python train.py --n_head=10 --n_kv_head=10 --bias="none" --init="normal" --lr_mult_o=3.0 --lr_mult_up=1.34 --beta1=0.95 --lr_head=0.0103 --schedule="wsd" --z_loss=0.0001
MLP neurons of a small language model. Each row is named by its layer, matrix (gate and up: input weights; down: output weights) and neuron, and shows model dimensions 0-255. Each number is 128 + 32 x the weight over its row's rms, rounded and kept within 0 to 255. Numbers have three digits each. A neuron's up and down rows have the sign that makes its largest values positive.
After each neuron's rows, "raises" lists the tokens whose logits its output raises most directly, leaving later layers aside.

L9.gate43:153116150111143172148131210103106120153114160197155172058161098152131137135121153181136151105128058173131154168152148117082160100167142118191081146123197112112163128157089124123086149165114096158076065116123131127120209186056116079084117174190137086074044129081159112125105175175153126079082102171142156210094150134161130119179153092107113119151150118125132108129192124117109113120158176137158084134080121123123129177080165092109094144157132141140137098105120168056123155131195145088182137155087112090087101167157113158125090144148120168108167116096178080153130124220121138126105134137130161100091144113159154103151096111141145120167152099155123110136108089097139141136128078108085130136135097124064157087158095141130174158100146109132135105161087135134178136116145095
L9.up43:166088139099103161165165115109085143165114149138117130081126148165113122126176114192123116156155126122147166076154105134098167153141134074122110061115119130136168105147087132061057094083143129165013154150162151121126171158086133136073133118136097153142145106125126126053148089067198140155131097121135116179097116147103158092178108116125112123084108115147176091115126127115132156072138160119051129167101138170119133129107109143133112149109133076178146152135066092064116104155178137154105084059139120068139139140185094109163055106149181169104150097114185142144085071145129167131133140138142136131119072125128079116157069137142160120198162128190197121107112093107070150138097186105130117164157070160108140099166114115159142134130066096171132144158174085130126141138168104
L9.down43:069130144172158107146129108116199164112119108120139165134138139114138073157082086144091138149151176147106157177110147165133153090123136101137161100143192133148095162089113103149114170174121115122125164123139083126086110079103108125133129129103144172118176163148098111172113170155144104092117089192133126075104080067159087124169177149137151139186134140153113125172104090168100092171098128171191088096095176147077086153106183164170086107116076179148149120152088142158144183075101219155169093158121146129107097147112165158117162188139104097138147121123102064081146127153052103142161116094160165146092151169140088108154163146101094072098112068137113166155121181116131132132131113167116164091124140112138121128111136115122160066082135141108205115142126085088097108123103103
raises: "'", "\"", "’", "\".", "\","

L5.gate58:091072146147155084109064093106132127130145121079157130123103065142083112202127167171137114142123117124129150142120128080111130120165125154115139159174131129102155118154129074176174082131142052130136129161104179151124116132077141153089110150128098153158130146109116140141089121125093127133070106115220159069184135140147064149136112172141136100122159146112171102170121119174186154150112072115130161173126125156144062157177061128124096189095174104099124147083147153167172149113146092168059123086151132100147132164065177105152128127153151085129102167120146110116195119093117158136178097113101126191146134122139076151170120109114122113140095095078088146178133149156113133078119168139121082159146130081086099153040133145154115165119100124184136193172102167125073110178178129
L5.up58:117076155160171150134125040148165119065179167082152096106082069108161157172122205125164140124124122149152095156109102147119134100126105095149070160133121162053098152070168080159144170138113144112103140136161125174116103160132201131155112189097132111137143130120109124085125136089147134150183097125150096123196183139119134163159160154119159068134109131118103140150135078116180190110211148133137126098119141047040094128108085149126142117168111102095137117093160111124107098094128103146199146134110150109094132165118098146090130176110089135098169133127152119104149121137120189129142154065128135138150135147107103161123159109110132104125106101069162079138193131129150076158145161122105157154029118140109118187104090074138172149118149161101124123183136173098117079143111164
L5.down58:118096099103106194067147102166081132149231119116139133151099096086121142077091136109101121095165095121078084166119085119095085151165078111124133076088107154046080091159144152114093124133117147111079080149116112187077106128165087188146153060106073104147142083181095074113169186158133138141098123108079058086185077123161106103105165137173167137108124139145090117146107140112086133146151088129173136142104155119116163108145093067130157118111135121174146145135157173147138145131156112148114130165103148076145140075124194084126072126105131152142157148186156124115106133181122126075122122156084138092125145183141118117076148117129189106113076151140181062142138060203130107131124174186070125092121117128144168101171195133167135171122107086186120118129110159133134174113148111
raises: "ed", "ments", "ement", "ment", "mate"

L10.gate755:124091127114051094108117139117142140160139180095080120116132136106166172159170140153091155159151116113096113119158114127100201136102082165135113160126158091184124102106141119154108174123071168102127175125090104152094139145108111121114136158147110077119154104148116129096123169129077140144122119134136133139174131173101067071184241157121133042088081100109173074196129098136149155140155105143116133143134118165074087155143096116171137098144147121121110146125098115130110200170158117072048180129143151129086098142128173159124091126098098181143170132096150140137170080176125078114168107170140146161163124184078101103086207129178172101091123134115065169097086117153102064141102131031155182160142102115115055154078159121113131141186145170157097152128118166122124059091128122
L10.up755:112138070157164148138127200101140145162091198151103094167088154127115071130128093096135141086104111137108108110171138178069132112053161124147169125122135144151152117161118111105117125161068170139130170133134089076162072117093190109070165176156120129173159139131139112065145133077087146043140103101159104168182179107094164109078182196127095136104090178149111156120153073126123169099067094115106117117166162182078159165145082108117129109186158136120099138112128181101097166132161151129139110109073153114077156176175108159137150116140150164161131106155155127097097134103121097128123107140116126113110166117112076116055128128156150101062119139087118135109141139112117159128134113067118125116177076167143147106136119113109073122181113125135107112217137150134162170112138184
L10.down755:131124138090158135172120175104105159127156138127084098145109178144078138154099112155165121115123103125143110140052096098084170123067118134076075162125077128150173118107099092086057138138083170107083193146161144164109169185105139137060139159147115100126138119126154127088148129132096148139108124108099162151142091117099130127193179172122188170103132062118115163144113124185130155139098133110116161136148155133113126125179148075201118110105200146118076217158145100038076127102072080166122120104118096125145199129067139168129147115148128129130177161122164128108109142120185085180178112163145171107125139096129125134103161130105150106120109119147123136096087168189105133166139124052146145169143147157153090146131119144059111114110106161114113125118134189140108162117181135
raises: " include", " were", " themselves", " are", " have"

L6.gate365:070037106101128183138162094107103111119104070085102155113117172148111156118138083113152109135117127092143140112148136134132150156109128090137172165137118089143134149108107162136070068146103159138133103097080168141082143145156074130148147180105103099132105077114159106112137123120117121130175114159072125104142088152173101140081162149122135059150099093092145155175082130135084131118125150137169182179153130159077096087121112040137114091087106153152151105117133144119088157162052101109125117202114135128089129088053087110072124077128115145130076079114188079131195152070109157118081151150052123103104118107143129138149190069113080134072109115125119063131074175167123116139091075098119118154162105098144102064116146096126153092147121114140140142128104144188151075131143137
L6.up365:133150100148166129139132066061082100152143117079100151086160175075077164179079123117162090189160146149097158132134147175139104187133075133099133123127137096151135106071108155140111126114150139094155142112133129079118111116139166072163148178171110112121153150179101072172162161142134097075113096128205101103158160053168127162147102150085190063140123109118127118150067094182127127200135131142162151112115139138113135125106148160152126188141161115119093116125155173105103042121090165124141134121127145080184091098070130120082131152170134152156118116102131120026179139137138120174112191122121079201094164132128089142084120099176129115155165139106113128136114139143095121165114104148128106133045059104088150185149085106148162129093077097132156140086148161163105122135084164
L6.down365:121198118179197152148142143167154118116101171142106105139063055134144140164150202102193107125086155114109168114134103099133136112108082116169152136185122191106102173119126155134096121169159135087156104165131106104163133146194138118079188079099109156131155129122139180094142120086156119155092183159130090118147181183089168130146081148122136176058092139118112177120130152160195115146069094084095138139117104096176109135120083055180119170185119121110134107088148115108100181114125153086127162139175118095156132099129139123136094168093151084166076047177127078097168148122142174111143046132140048119157119149085144152118167139137124155103100140123146109127086106119102083115159144121132111114155148140133127136191100091119147083170179152161135066128092138116097119171136073
raises: "ation", "aged", "ations", "ature", "aging"

L9.gate451:124132059168170140151114168144096111129082157094139163108117037082132132101103112095179111104104129078117116121125095125176117104173090120103117146117134104128126131151144088159163171104089133118061167102104135154080141058113105133125199168143101143174128115142165122132134102149081084175094157145149133084121137040112138073143129123126159143105128121163130138151118109133127102085060133180118118141162124133152107105147146095169114110196148098160167144103119123170134156122152094104083103135110116164165161147107118139073108177116146228111084154108111134163147159177185161116006175121107090119111069078188153117216080155149116125139131162157097128119123087100075114078124140143090159062099127133149121134119135091099144119133095091071136084105169139124161126131108148
L9.up451:142114116134191134127096121109111137130093166152155147079077089112129090180133129106103113121115107172163142170069136164174139132130154141136092133092092131142114110127158114102179160098110132122104184054082144236095120091102074097147155183113110104169146096150206136162104130116104115171083117121138102148070104027097225064134115122092148089126141156176147147118165086077149175099090122156147118161109150135110145136140181137140105148190130102155164125119110133141091117133111117106172141142067116106141149167080103120069077178180119168178143127126089113167108151150202126126092194106144095147160068091169116135114141153152152162102145142193087119142148128160144122067123077184124101089093088105152145062065120102124106119138138107104110091152111181064134113137141173
L9.down451:141157143126143110155134122123122098081057089123159158134101064166110095149098137156114132093087112039144157114128106163164119107185193106096132129108153093149155127123083117106210133130088129151092151104108118142147149037140129145117157161149088132116087097156109151155101111146126119163165141124191127102123117087079089137130121146136140101131137105142150134122165067166121121135131133217119118117155150121175152178163102150182153162107118097117135107117116111089165150131137120117139145093140112111118096145095122141108114095205127124145129151114153145161132054131117145126158167116115135121128072155092136143133079078148137034122106115097112150193098162158125157099079097251132141133076159092132103111183114147079134078143145147090166153120155075118151155127159146
raises: "ot", "ated", "ate", "ates", "ating"

L9.gate406:131075148109125136117115138114109139152179110134118116188131131143122086161146069114115096050111080138131120072175159103126112110159154143120124100112100088158131136111182133068155097101173073168137176122092116172189118141183107103141071119103123107164164147128124094118151166151131118198118083170109156160141177189095143160177125111123083082093129128108110175117119207116120039173115089172145165087063142132116115112147169126109138131159125110186139132116132115175150145161115156144175125123108183074143133147146148113156176125137121105130164141149160110121085078121114137089126139114105126068163055104123144126108099180169154125205107136185158142066052123066173119117181137119067141133115142097154128187152111147151131162078128129097123125162081099136140176102104164
L9.up406:153060100144098098129189131112092145137130151122078182167118137122100060143141161187109131121139142134102156070179074146162142115121188171136135127119118106158124090130170131097133115090139156181104084138149139122089129089126174133120191160102112118162157194139140149091167139132181149093101152142144116153156137121175089088088099174099118134083139114143080137151039209101146123125137170093177147145145112102136140113096121126159147100219143071146176121163134157109177096143128106127081134137074108107150141120154173159115147097149136127155145104093164119126080101164074086111163112128133081135132090088198130163175110127051147156189164189125161103148078143105163152143044155117101144211082149132171125147102156144129178209064149105126107115127096134095170170097117120
L9.down406:132122167126112083143117128126120089104158109122088106179096066125126154146136102116102120163094141123120179087121084137172127152141160107143118137150092127120130136138151144093136112098130084160068119075096113083072144128230104090085125155124113106172101153152064154149172169145101122185152066155156171148164110145118133119098137115111111211129129157113100173070153141053103069104141166095159101091113144124134123103157128096141101116158119089137186148165109127128156120162136117137127096085196189105083106074113127176114098126098117148133164120123073101133157136211169100143139160119124117115146102068221132101095067144158138131085176069101083099123155152191126134091130129114132130126114127178160091079120088136114158124132157134082123186155165162126142151079076134
raises: "rang", "cade", "anda", "id", "ised"

L10.gate578:153124117114139175108073197099112135185185156114127107153126165166093116140068117177164114155097107162087129115105079092035134111082132146087118168129152121142135130121080088089053124170051178104110179131163136114143092131107128122077171126169126104151139135136138127073105168123109125173159119113115108147114135099126153124131146135131150134169122056110137132162148047176157154113132104140142144115106118172130132097143081104148113102171161155112152158128129130074134177139121104084113142161065139146094179146110134158142116155121115131132101135138138147086112100167091137142175141125149153124132131204105158164058117135129159113085152154127099149100046170170129151154157098028219182209130140147199072140077132124131042166216103118171165098154157159180126128116171134
L10.up578:101109073108110108144137144142121225091103154139134156118140151131160156161142180131074108180136133149162120105163090130103154096185147119149109172141174083169133147137159114202110140185162138084079114165110126169141090116112089142127102141118185146115094144133068153126107178114111126151190179142100115083154177094128091073108102077104160090111103132172131080091121130161134155132103214134122151080124140101122180207103128129114178130145110090082149109130148132124133088154205141144152176117173207135128085134066143132089104192144145069069089119150161133111161098129095175087088138109139085120160127200143090128148145070174137148130133116125090121132107085086135100108123079153118165198101107104104110166105116106134097128094133123132137145124144116072176093125102044
L10.down578:148157196162197116116086171105096107138125151105186111082071199167126087115122092144165089117134085170102130127090116110103144130108143069066126158124087166106184059111117146124091129108086148119126162048158179110097141135102146135120119140115094114151154078122134059129145165125096096136167130074147148148106127114096112130165125221133154150182154068122118191171156122178145171176127110119127134177145119162124147066186056063178125162117159149122094184143178148046129149100090107114076136099082094130134125154119124170065131085138108094158148089154194095109111147149127098146144125141101172099159141128100126165067152155063103109120117152156145137072084129167075111147165120058145112109115182143170104145122089146075126132138120150048163117149164174122085130111189136
raises: " themselves", " were", " are", " have", " their"

L9.gate763:164112100127093081119102130151121142150123135115110187059105104185166098074143100151191097158103131159144154148114101153218116097172140104074158123143145118137152064136159065131100163155128116149147169135109087132132155122174072094108130181158126187116123130144143108153181173110122153159148151079155124124141145148075142156115132167136098086079159121164175074128110111159173182121095115123114169155134125134163063141133117106134144120090117140119116108099082095096201184146139144139100137077079138172147124090089053118164087150121124079100116099138156081145161088122194118185139156149152118133206201197090138140164084137137155150153146152131112075155147110121126165114112134157165142092178140076142111113136145114118178131109125132076179188105128100102175129114100095
L9.up763:180168091096099096153125140136151131118147158121151101144114148141078082169118082187146145137055176149204125143073117160181130080094162076078094167162146107163123125077167153162127139109133134130176095181175120123080107098166082204092169100090110155123128114129131102123134138124107104101166099087110111139132095139093144157096109080087166104126146139112101144131153131133136132162181141210081157156093158141134096129131115141116136176042131086144092106142161153187139174146174174066091127154101169203138129136120082216125109175080089121139161121116136083171130113150120063139112141152128122060142163179121169115166160125152158121164145074141163074115116136126095080129084160144128133116170119155150133115141154109171097135093113058143167146129068113086141099120075144
L9.down763:186119092099154137171085120079151054099101154151154186132118161136135136120063190096084117079142114085107098151165160079116146139118111128095039103157131102077168139118082108147123173128121145116128108137128130088145129158140077124136131100107115128183104124194182140160156167133137105128143093119186178108209100122132153134107151183154174070135119106119087064131095090161162085129145114122115158117118133158138120103122178123120160070141106095139120129106153093114168158126060138119105130119137069143127174115136068105142129148191135153079104166079065156147153155127141120124091098154123090070174143101135119108091141069084118095168128136087081076166105153177137099094093128128160129091143119116146111123194158124103118110156131128107177149154160207121176145162151105
raises: "led", "ing", "ating", "ting", "ated"

L10.gate697:114095149163162153156151182095120155162129097227088096144070097133121114139045149114113122110148103119050202156202152102174091131182092153081136136122142125152105151152115161099119157110107153139124078111094030115119120160094167072154117171129126131156128072157152159123063170157109117124114131150128121124113089134163034110150125152122193143131174141163156128162162132059136144140154101120167126096077159123107158105085138106086135133119159149148140159126106133149125114095202132175099158081143131100158125139136160099123119137125067164150121127118149177097136113163169159148123131141129190182105108208161195171095157089133183146169129142138130144120128160154117136088124082107116166142182125098120134135154150129134105110131115119131046108140101142100177152111169149
L10.up697:120162095113156124143103172083100133137132115186064193129117160154136139133118196078083083105157136077096155118110107067108080151077111137115213188130159154122136128124129107098082116139125170108140113090115133111110133153090191109169126066128144114160155060135165145141136135140062126146151100090125146153104102167183140116167117155119134185122097111199118140132172079098168176171161155124173198177123117137144136177086115116133115183122192096092148164122175127185195117061155122185076117085098157166112145077154226149136123170125069133114196156144174181138111137162148132159140139174133159101102127148175109153141089141130104193126119100107167143128204123164116079096105138121143192174105124102147104093124093136078124104140144113153096162115166098140166114133192116
L10.down697:120087176043112112152084134121178147043148138173162088166117110161083101115119170145143137108181118158144162096093130112093102102156115175075111175089146106070102163147123081125182189129123142119083153111103043102088134086150150133089135135116160108133111084115145132182097119136137174120107100149149047154087086109146138068168161125165146106134158161086127147167083105193148158151080140055131152088141128061130102131083137168121120088089105107118099101181141122134117131163142207102158095114126147107096088150138050144101095098150146150200121068167132052081124117153193115140142151136121166122109155175132098125153065111120168119149143130148167147122107166117161183188119111127151085099129166099134101165097081096213189155144112135085161176140147140163109117093157173
raises: "\".", ".\"", "\",", "\")", ";"

L9.gate155:096127096157079100079087109157120091161134139124145155112122099117097144165136181108114141126166086154142132169138102134119091158157064177150098114191122166116163088087179129139087079148114128131115136099137121170118167150099115121179135084119132088116081113124132158100119110206087201111164157098125171124174183176086135113171153150115178115099153087135149170107134179161072120174141157152138172112164149112119049117135086115126082141088109105168099150154117076115141127090116174106096208123116111093197180097144101087161119145137147044161123135104120132088142108160126115105137122115131147123119132113209134145069082078112155161117112135140156181151125089062150095101130076097102150139118104121093083106098090187094156096185157130128110160153142133097169131116191085
L9.up155:077070123103125179119143118127101123160173123167116178130145119136110144070142111109124104179171141136107133103151157140097067166159130130147181118178120173096134117150148104148169128162123123127119125164051113247111185149119071111108111064148133104133068136098149113079117085106080102111107063042133162161126184169046099148149176168101179142088083117184068104122109103137098118187114195107091120133158160133134056114113138118151092121087180115141094142133071057106146067066113091131092167117165062177177143113110189095156063139137149093145116119124116124124126138193105119117089141116141161151145156117147145116061113092149120160106163110123150126112134122146098136138144119131108129128107132147170069146141121178149098160204141091102149145168137159147102097134146079
L9.down155:153120156197094106082123173105107139113082099099131143117079149134090165160100177138091160128183053120111155142076082157110062134144123051110199102128138075146075133114111055145164130118151105101135112098184098145157136175115141172187079104088136126123197121125144095113135110122117123153192077112095135101100121135164095130172130098148141146168163144147145171149135141126117119181102129137115137124055114126215075141106078050091139132165133103119096128144103112146124122136169135155102160105129089158136157114099191158088156173192185106145118123141172115087181087143104129096150120097163079098114158183129115110178111161182099143155088137117108150127183153088137161203087117144102144073157134119129125144144091104137195107091187100100135171090148149110168116156209113
raises: "'", "’", " has", " is", " was"

L9.gate130:132122092176120119127113171149123150149159141147110082147133077168142107181140179133145149115101130124105172151112148124124113147107060060079188108124117140151148155187102156182128115129132147126076123157159145161164116022125152139126158097101107127151097078081158160077149162181099193198068161145091119119085170092100153120120124130082164110128222143165162071129097110122146114094132067137133103165077139203162180072189108130154127157118144080116139123138111119165143142161127123101118045181163132136148094128121174127163119128136125138126104197173106125118135123089162130073136063168058125087102103194133141091075091117103113135128098202111134117129097180141087102108158115149120133118169150164136192152157117100146128118135091169150100123129135131155083133113106045
L9.up130:104139126204145087173160137127183182153117158100156094183115150098131089174166143141121139098122107127140129129142151141112142129152184082116093116172103126146152120163121111113117079142079108122150142064126182084116138142181206163179142089141153101099114162164120101155150164105119145136147098114160128173108112071096143099150138131137135096104146174144085108076082123108130119109119057157130192157138136070086129096101061094114161158120151146073110203142089134161098175145129173100127072154111128098183111129015147125127165115041131156144077154133154114143136197165130128099118095135079085126180118070161138134093112180148149095166058185112142126168116093109172166128128098134099125110162085191134097135185102185150114132120083130090140153130057147153171110147109117
L9.down130:189156088211177106117131139144141134157110126121131145103126076135142112127102165046123152116131095127124111090096168144163101214117106110078153166126103150156169162145063118136151075147101169158136135115091101128091078141103177125092133052086128102119092082104113092129105116129154090137165164096150151135070135102136106112085071144086142144154103163143132108168122121119133121134106085131145093147089080070100164088062085146155163158139134077168205174102118101134105174168137128091124071148089118116115128133078154112190149126112203106140103103102160194163095142074161125116104145152075046101153127150138132120121096118198193207086076133151192136192166155117094181088138082159123135081128106159121117104190151161120135110113097122144121146102111145148143085184179067
raises: "ed", "led", "rated", "ment", "rant"

L10.gate264:136132129128125189136158241135144140147133129103140089118184094140120132058121130187129113107130095211152153130083088129060157113170117105116099136137157144108124144175124117149117142112135137133114143161148092184140129149150167129122117135139134109128139145051094095131164174149111128148120133098103092119097084176150147155104107147143091062193152107139148102102129151124203172139133111072114161123101114183128124123110120144089131156117090125153107117141165072167150108099120148109078136087080126097097119151097128110136110129197059110114106135105141104154077119176126091152105107117140101079065097158155143080164113137121127140151148188196101144139130113174101124060085105152098135124073133118114126152117130136081140159157100086156071066107138127148104145149128064
L10.up264:106174145145124154101128119093067119148090178172160079103159115115133116068163138151138094140133073112109137120121100128104124095177164125072141129139172133131066173112123166142163120087143099175147128108127087095115115126115138152107199110109156177196078152134099070122156214128087125136166141134097097090085125128114164149039157095135110105101117149132170131153079120145185134098077153049123172098130113236116139107075126104137130099071121190121129189142117171156129133075178103116169131141133170146143159145144100098135145082158162165149098106087158074139201130141164048169120139151085138139153122115134146094189156147146090109049171182162105179140140168162084117111109151135132134139114103123142173154113156112125158132197144111127107124155146205141121188121146075
L10.down264:173152136061115145131199177159073113125108133117113094140116095126161149113167089103136158092129075153182125094145142046099152164177173122140083119147118101117169106134131155121181096072104163189136110173121133171127141157130127133051120150149115065075098130163174133106120141152065170189099164146107125146107135134121144081128141061151121128165115117105156144146102039206076147167079114134063083108089148144152109066144123070137130094099117167097083124147150141109111136144075100112156180098098118119150129134163110095110167110071143138136181102129133142201122145124091148149112153138134104141095064133081127049128112167102107145168108112098117142141145180131119154119068100091155182124119083164123138098052115163169129168119181137155145104142141133097052127084117085
raises: "port", "am", "cell", "pon", "hi"

L10.gate38:239117121156140114135158070129131090168120193092152114109156145080119094141141118146121142140140094109089066121149116122149150086123083141095137100149104139128108155144113135104051139069193140180147162122094144138073094146132116128134103138087073139089109132107154114115142099136150119138129132131193120110169125105199121154030104150196101032138139191152116124129101133117182102147157113152125113146171188135100070090107112154163142082134079093134151183104128156168135138111149086145155151148059097109134151121153102150125148085088122148087130166193150157177122115132136146175067125183109155144127100157100130181083143065137110144126153099140130111091102198127077149101108055135098126099151126093110145142123107058181134164103144134130164127121118133112170083148141154
L10.up38:171175115157179138140146150134117073143158123155182147059100118115174125141112186169147110107170122095130169147131196049165130081098144150145198165139178187129105117090084157159109118120132135176131136108104140167086063157105136144148138148110109124132119091150158105127104145109099099076112098073146115118095091141127157075102124163124134078135103085139128069105158136134093167101115129120123071141132128227157169149082128112156176117135056077186131161117106116173142104058115103087099160180123149142119128105124178109136123101135050142135127114126142145083139106198152050211128136150115089157061134125130135157137090128131146130138078108158144109086135127155162080119149140115103141094111114142144120098183065122095142137103199090069146104110091168109216142121118197
L10.down38:119088175097166173122212191160164165177168154130124196112145171146103145089123144147106156117142084186164178104049106111139216186100142187196083191153135120184114107123147152106120125186083160114121124138141149145166149147157124102154143058166126169126112116233099091165122159137208114094160091142138163135157120124114140127083162145116128115126142073134131112126116085122148073076105144106081093149166092119110166118151189090104126158132131134141116145188108082133155161086102142155153072132138127138114111148087120158144072106154153145086108118111130108165062186130080147100140057164101076120066049095111148128109117134159151147174137121126105128149123096105148086083094131156105083144104134166112131146168124163118109159144125092101141076155169167133148136109118133
raises: "ing", "ring", "ting", "ming", "ister"

L9.gate387:125100186080072138069133079116093111099132172066159153138128122097146101130135178130174127122122169130089103077141181110057136149164104124122108131160097106144116160125176133152099155151139140094141157137127125085144166204157112147118123124146111131126117164122110190138113170119119151166133147127136143152159124127103103159087058077107142136184065166100112181149128136207151138137144145126051168171142165125109062183194103171090130127139137105143129117088117142138134126145130099110131132179087140156156140181156204178150149159137080087111106118145089147091168140108125133127187100168144166171122150143108139143098129114188210068148117115100106155076191147100172120131113146102130096152201144182178058143189134184180069113178124106185109082150181154139123117169141119
L9.up387:088157202116132137125114054114057168110105147137144136166219141147108137163120167128153179115151128175123145117136146185075167152084096092131107059163130115126126148196175143120183198102167118136135157122182150119173093138101170097119111149099151081132097116121142144119113147118103165179107122160172183114151154110133106124088114100134214139153070137127198168085162099157143132138136156091099123114107117116147136165110148169129096107100093111175119131092101144117091125127132148096166180148196158155158138163208122139114187141150105085161069128142126162162166149140128111114091066083140086137122153148111141146046113072119123109173129114077123111185104077144138179098116147062216103175121068101111132139183082128143064139095049123152129077126150105179084173125122118
L9.down387:169114168089156154178139117134139104116109142135140168176162099126139158103113157131118176146140138170137102135133136133107149208150147135086089165110121062110133160158143096106120151143140193162201086135128108041116140126093123102114114107145136090164095135124166183112159100103108127128065159142131103089149212117135118079175088120187204163174086116107123129139147151135127088145134091119134119139103077122078110125144099149119082133134152183123132090110156160103125137121102123146168163122156080093125124142135181048116119193186132094135123109103114164152114109147206105179119121113131089165133141128123140095143163060125130094172135069101110161130189154121106143138110101158169134113152113160150104121137100204145098101141168159106180055146108143161113158152171126
raises: "ly", "mor", "tal", "let", "lies"

L4.gate365:092130112133149105122141100119090142122116159093123089176130121096110108157168083166163127125130117059062120104129139161143102114132140119141185160028123112141085080092170112084162184136125151126129082129117092075126177121093171135112119105087159115088199141084171117168166177122110188186127140144080119139113172103057079113123141109083144140124110131098071095089089067150062114117172160128134129137102167155137166173144090159142134075127115089108177092123173153135094105106111111108092152080134151135113083162190067137158107159129100190139076132119082116131141109145073069114106069136141063127146147083158097115074108104103161144143148107123204112134133172113195127105164145154121107132134147097115182097108090133196166104129110164127132168087136127139112145113123140
L4.up365:168092169139125082116109130164120116140086161113085117186092124165125177137202085132098179171149129107153081111129152120172123081152106084060117124111052137081125125142130139137155089140201147146175190148135093134155113097117117123142175113052146131073129096131128158175097072135046122147140070097164118159084092150140097140157170109149144142151162107113166181132151133111136101116107108128133186137138183198012130144068103171081145155152170119161140114085143087098133204113174086117142097090170139161182165148067149139135092095179178097085182128094136174155113173105123136075131128142179141071121151135145115134149102121139107105084163099126134152128126195117087151175100150158148108112136111136177118118142113106082097149138195102119123135185169127138166116103159162
L4.down365:124135138073130093163186167088082075085141110122146182128117150151120122185111096159211153085138137105095118104137091156128146170035156121171136123098132190220110106064149138120114191140132109122146121131097100111109080111067179108161062083187069147142130152097160203196169163096065183174108103127184136137080181087050091194185090151109157163127125136098113075092109141095124195082132075101140119171132099143121112210089174127154190109120116134110178096100149116071141129150132184118112110120091121063103139108096092156120071121103125138135125139134125100062130141177108091166112138098093122144160129093171159112120140174130131121119108181120097140136132197123165151123147176133128106130133167131102104086117107122184166090105106119093106099119119147151096179136110122
raises: " they", " it", " he", " she", " these"

L10.gate120:110099085117173110082128169160120162153156104161146147101138108128117123169131158191130098176148114112089074168176088153141146162094108122105095123134112076105090148169141106064126116126163137153136116173174156178139147174165090100095136165121181133087169092158111118112102136206147163172136109140129163172137108182072071081119135092131129097147169124150198146132078150192138117127073104114116136149096173139119154095153137112106133146142108108104193077149164145218092120176161149090147110132080122106102124122133072123182131048134108085123075090174155107174118123192120118130140110141109093134178100101098094114127070160101154103091119141116126176156132087144128117125122118129090121168103114146119170123149108137171183072145069168126215128130052124149098153140069057
L10.up120:111057111144098128156145161156165115129150159117154111119178116125108145167158151157137132087096149133154170117132098143191114123062100104132123094215158080109139114167166112150158182126107103180166127150164123116182116104176122102119130109056094163093104111137129164125131058122109183159122100075151119172099100105149132149145111114080106087103144132099094142067120155118162176097113086117128193115115167167206155082129169128145191139202142140119162087186104139138129137108166186109088093160139132189170141109104143116130102108100098072075128209146111142124179162106146085103155072191130180073123097142110156072127118122154113125092139093136141097108163140186097160036136144109140137108154106108069125175126135074096109073141154145122134124128174131117115142167130077
L10.down120:167066120153118122156188184192138117142094155134124149138096080158094130090160139106151171143141111148195185090133142160126154074107054080175127124082145134130153124205136155094141187184149151107137157198099124106142109135173119117123111069121089088115156106074158113116136115104157111165109177146101164102120153110117132166089092098151085086099114069124174126117136124145161127090108062140134090115118145075151083137129139096152070199154139155099120122137116068121133119120134103093087059067075148155126188086165181130141098190077095106143086107132104086110069108091145161101160111133140111090145076107149096131156097127107149079147143139233096127125174120164116114093161158099132059150126092137045151116130135167095096126155133159108141101070097156126103167163111116
raises: "age", "aged", "erie", "down", "aging"

L6.gate421:142114113165096138079178138140132122180148158135166138070095124082092078135115159103113079136079098122155156122120178138152095092121111090110127147110082141115134167118197143134156167142052113174142139096091141154091152170117152112126142092173175109082165091101145114090160126111126135155075103072204113103137117082133195150070161111126176101145075141212154168131119142166061127150074098075101223103119099093081133151154109114126179094124095094092178109096085107085195146110130139141093140161097123144114152111164154149135135126113150155108143137173097094128162097098180089189132121124124251121165048151130133118085158188144148183085096113095119099074127125140129144080181110096171086147123146104095136114099087142093181115070124090115117124130128091167109118114153151
L6.up421:101172152233116122070201095166090047161120155123149154124134127092133127111081133102128094123096138171152189169209100136124149135113119102160118133134064114113151133189137128117080103100084103175124172151127117119054109145155160172139089129098110135134150111101144093091165138064152112087074099126177116063207130117154144075086178116142143075112112092136155179100157148159057118176079126098069174126132133111124149101106143120142133117082080037132124133065097132082146079106169112076133102171083179148160112120138157198131103096148128125145148159175087150099156099106157133140186103122118201109162142108136155155135101152146170150105123098170098098069073148080113139107144101135134151095140146150131153120116140088167097126097140076098128128109174189096167124153102131
L6.down421:133144158058187130143157151088129111132132171153117120051124131160166181122100088133197143116119163121114075133076139120126156110120156173083151083098109152135124135082121117126105123068148099181093177071134114135160067067097151121151133106110153079113127111117175210157185114128149108153103110177147080171104140104093126136153085135137133076133134158096117074122118159085144189081122147160123109121183119144114097145121139167121160104113116116094147142155166098078099160146151192165076156102056112055066143086058127102120105118190193154163121148163093156084143174181081094139166084119096158178155117158130177158116144163096130121106136143164132103118181130124078117137168162096074090102071163139128193135131107131128188179122174122149157159077145165122040128133139113
raises: " these", " him", " it", " this", " them"